python train.py --vocab_size=32000 --tie_embeddings=true --doc_mask=true --steps=5716
MLP neurons of a small language model. Each row is named by its layer, matrix (down: output weights) and neuron, and shows model dimensions 0-169. Each number is 128 + 24 x the weight over its row's rms, rounded and kept within 0 to 255. Numbers have three digits each.
Before each neuron's rows is what it responds to, as a language model described it from the Wikipedia text at the highest values.

Responds to: Commas, often fused with a closing parenthesis or quote as in (CCC), or "...", after a long noun phrase, before and, which, including, or a participle.
L2.down453:135096135125081141136091135108139085130142188113095126124137134127139136145130080157132093114106133101132140102138116114129073132095111157129120189159140067132095110144119131115137131111169136093128088142133107129128148077112155118150137144157103133063101124162152129145143115156113111108134149150149157100100174100131170115140186135148137175124147134123174136091128144134125134103143190145104143087111160131136110141134114120104145128117135151112074164109093100112117123163114119117050138147145155148143129182

Responds to: Words just after "is/was (a/an/the)" in opening definition sentences of encyclopedia articles, such as a, city, species, former, language.
L4.down68:157133147139104122142140160114149124098113143117133137105155114122095149096107116171140102125122151138142115141152135118086114110097095186131135125123118130061123103141130146074185157124098158128153119107145131095106105159142126149140141119154136129133141134135126156143071103123122147155143139115078153116113150103159154106156155082150149123114131166135155169100148115121167145134139133124130133143098097104189126087193187109135153089117119153081164118149137126139147159124135151093136105168132137117121117164

Responds to: A bare space token right before a new word or segment starts, often after table pipes, list dashes or line breaks, as in "- Genus", "| EGY", "and Piacenza".
L2.down1781:117077113133131111130124132120177095089144091130143141128136158096116147109137179141147135146132150103141083136121163126145120153146176108144150152106092120095160160116133084151145141107101170146132141103129120106082141152125163146137088108150141114131117146098121165127114154116118170143142118110175151129175136131126131116118144180114085162119121108147161139111158148128145148134136139108115099132088115136151165096153108141134149148106161125141144168164114139103158146096085134132132148163146148130125134135

Responds to: Opening piece of a proper name or title in lists and tables, often after a prefix or article: al-'N'ujaba, L'''Amérique, Musa 'G'urbanli.
L5.down452:137173100143156116104129158128138119101110116125109103152120130113149128121103080133116085117120151154118160133068133167165146101115143138098133096129162105122140121124161110122115182124118113111122137111135092078088104138127116121122151142106117146139123157107130160119137174087146170112173090130116121120133115126132167153158150124110087117151171129096160126095157126140138107120170113136115089115140069137097089098088116112124111135111111122108123097129151144121126158135164128081117182136131138103119106159

Responds to: The word "as" mid-sentence in encyclopedic prose, as role marker or clause link: "term as president", "as a town", "as well".
L5.down1493:139133103165075147142136134092141137123090127135107179118154119105141143126116155151106140120159151139152091118133154143143147113126149113126144119114131128109153127112109102139169118127130166108112146081102117137118116139148145136116092103111099121115111156123144104168121111134141139120128111179114146128136113162162131096135110083181201128169155131135147116128082107124136140131130112148141097142150135080145132107153133088136144137158127140136140123117127129146134109148187114065171163129147149146170155130

Responds to: A lone capital letter or "a" beginning a longer word, acronym or name, such as L in LSRX, A in Acuera, M in MDPs.
L4.down1233:143115102125104097144140101124141117159144105127140113147118159139096126124136118154135072114120106132161086140084130147127148120099164156129099077121149124154147126172124125095110162155115149155083097171136124103142147139111169160136145117112154114119151137110135151141131133104175129158156111138106122076152161094141131136132119150170122118123139091163107125160123127136133153166163157127136160151113108121142131152118118132092133167143137081117111083130116129107121134133073150150163119157123144125096116122

Responds to: The word "as" in any use (such as, as well as, as of, cast credits "as Walt"), and "as"/"As" pieces inside words like Associated, treasury, Panasyuk.
L2.down431:151104142100095151063163114132125115113148150110104143150102104162099135128126137142145117122154123122163163105131083137159101148115145142140122102126138178130156166136169124150087103095122163120123150171153109089102104148177135154105155121110099144138130098141171117117078149159128130130135126128169125158109120146143097124068115147162110164135086123112100140109142139129123124163097148117116184103099117090124149132132118105122145130133108104137106155107111148121157137120147107142102112108128121121133125124

Responds to: Short consonant-plus-vowel pieces (often ending in e) at the start or inside split-up non-English names and titles, e.g. Le-ta, Pe-matang, Ye-on, He-malatha.
L2.down406:132122158152118151143149102136137144159143112176134106148134128104106092191155150137166140163147149118101126142134096130102177142149147136082201119079125097163123130158106133111121102147123121135086102137116104146117144130161125125123141128111115112152140111139143100111127130114106130152135147131174160164119144135104147135134075068156128105100137136120109160107126167118181140111073169142103109108104149068093135080179144095164119128093123145087119163102142138091126138139097123185105126078143141175125137118

Responds to: Function words right after a completed noun phrase or clause subject, mostly commas and "on" (joined Zira on loan, Machu Picchu, symbol), plus pronouns after "what" (what she thought).
L5.down104:145095124129135083174097142090112108124149106129078077141145120076106116116107125132151102088115101113139135097124111138128145147132122102104135092134127130132147094160111138118134121171117120143147117141154066096109148132108158124127145175137154112132142109140091107105073149175102126180129157109155156101082122135132151117194150106106124156117110103141128119113134145133092136138147172153124092115111150116134130098061098131136177112139126147130129151149107130134099109125112115092104116182097134122111145104

Responds to: Interior subword pieces of proper names, mostly non-English, in tables and lists (Sha-po-valov, Bish-ke-k, Pil-ga-onkar), plus occasional words like on or show.
L5.down714:122146179111128115133087084124141132123172124144132157122137094149143110147155182112136149145083109155088132094109147137125129160111118137116126153181121084118137147168085089140121123138106104126108120139125114149135112128110115096131156116140158147114174171126113137133162146153116094107146123155135134121114080175143133140129126131160144136168126157152093115078134130146146112144138106130140142152153183091123140180108171127139125118112112158079102088125122121123069143127139106137171131102177172145122148107

Responds to: Tokens naming publications or reviewers and their verbs in critical-reception text, such as AllMusic, Weekly, wrote, noted, plus table cells and pipes.
L4.down1383:157105124118147094139133152161109102102140127106119147114129095110108110111176124127120138105165145101129081084145151118151144161122156120134109122121174173126145160116117102082157104115132130144116098102134139146148167137128151122163104153127134134119133127082116115100154128126087107103106140166152117124092126124134117120118123113134113106070150128165159127151138093135158144160183151148126172186127133159149140120167111123121129107119122115080140109144084125160131151121160113146121131135169148148133139157

Responds to: Commas opening a list or aside, after words like However, Thus, that, which, or heading words such as Early life, Landscape.
L4.down1801:122127107103132082148096122102118117127162089164115087124072155101079101148086147113136119132125138148090111091119144138146153107121139159156145144145132146136140129130127117117095109164140105143098091113148091113119076140146165144062114153148101129148188132117144149090055150104091137127173123106125110135116071119080142138148169111161134125142142192110157105112141133075142129111083110167140130169119175109129105153095153139121123154141154131163123136119179102127156117146104102117095148151168138100135097132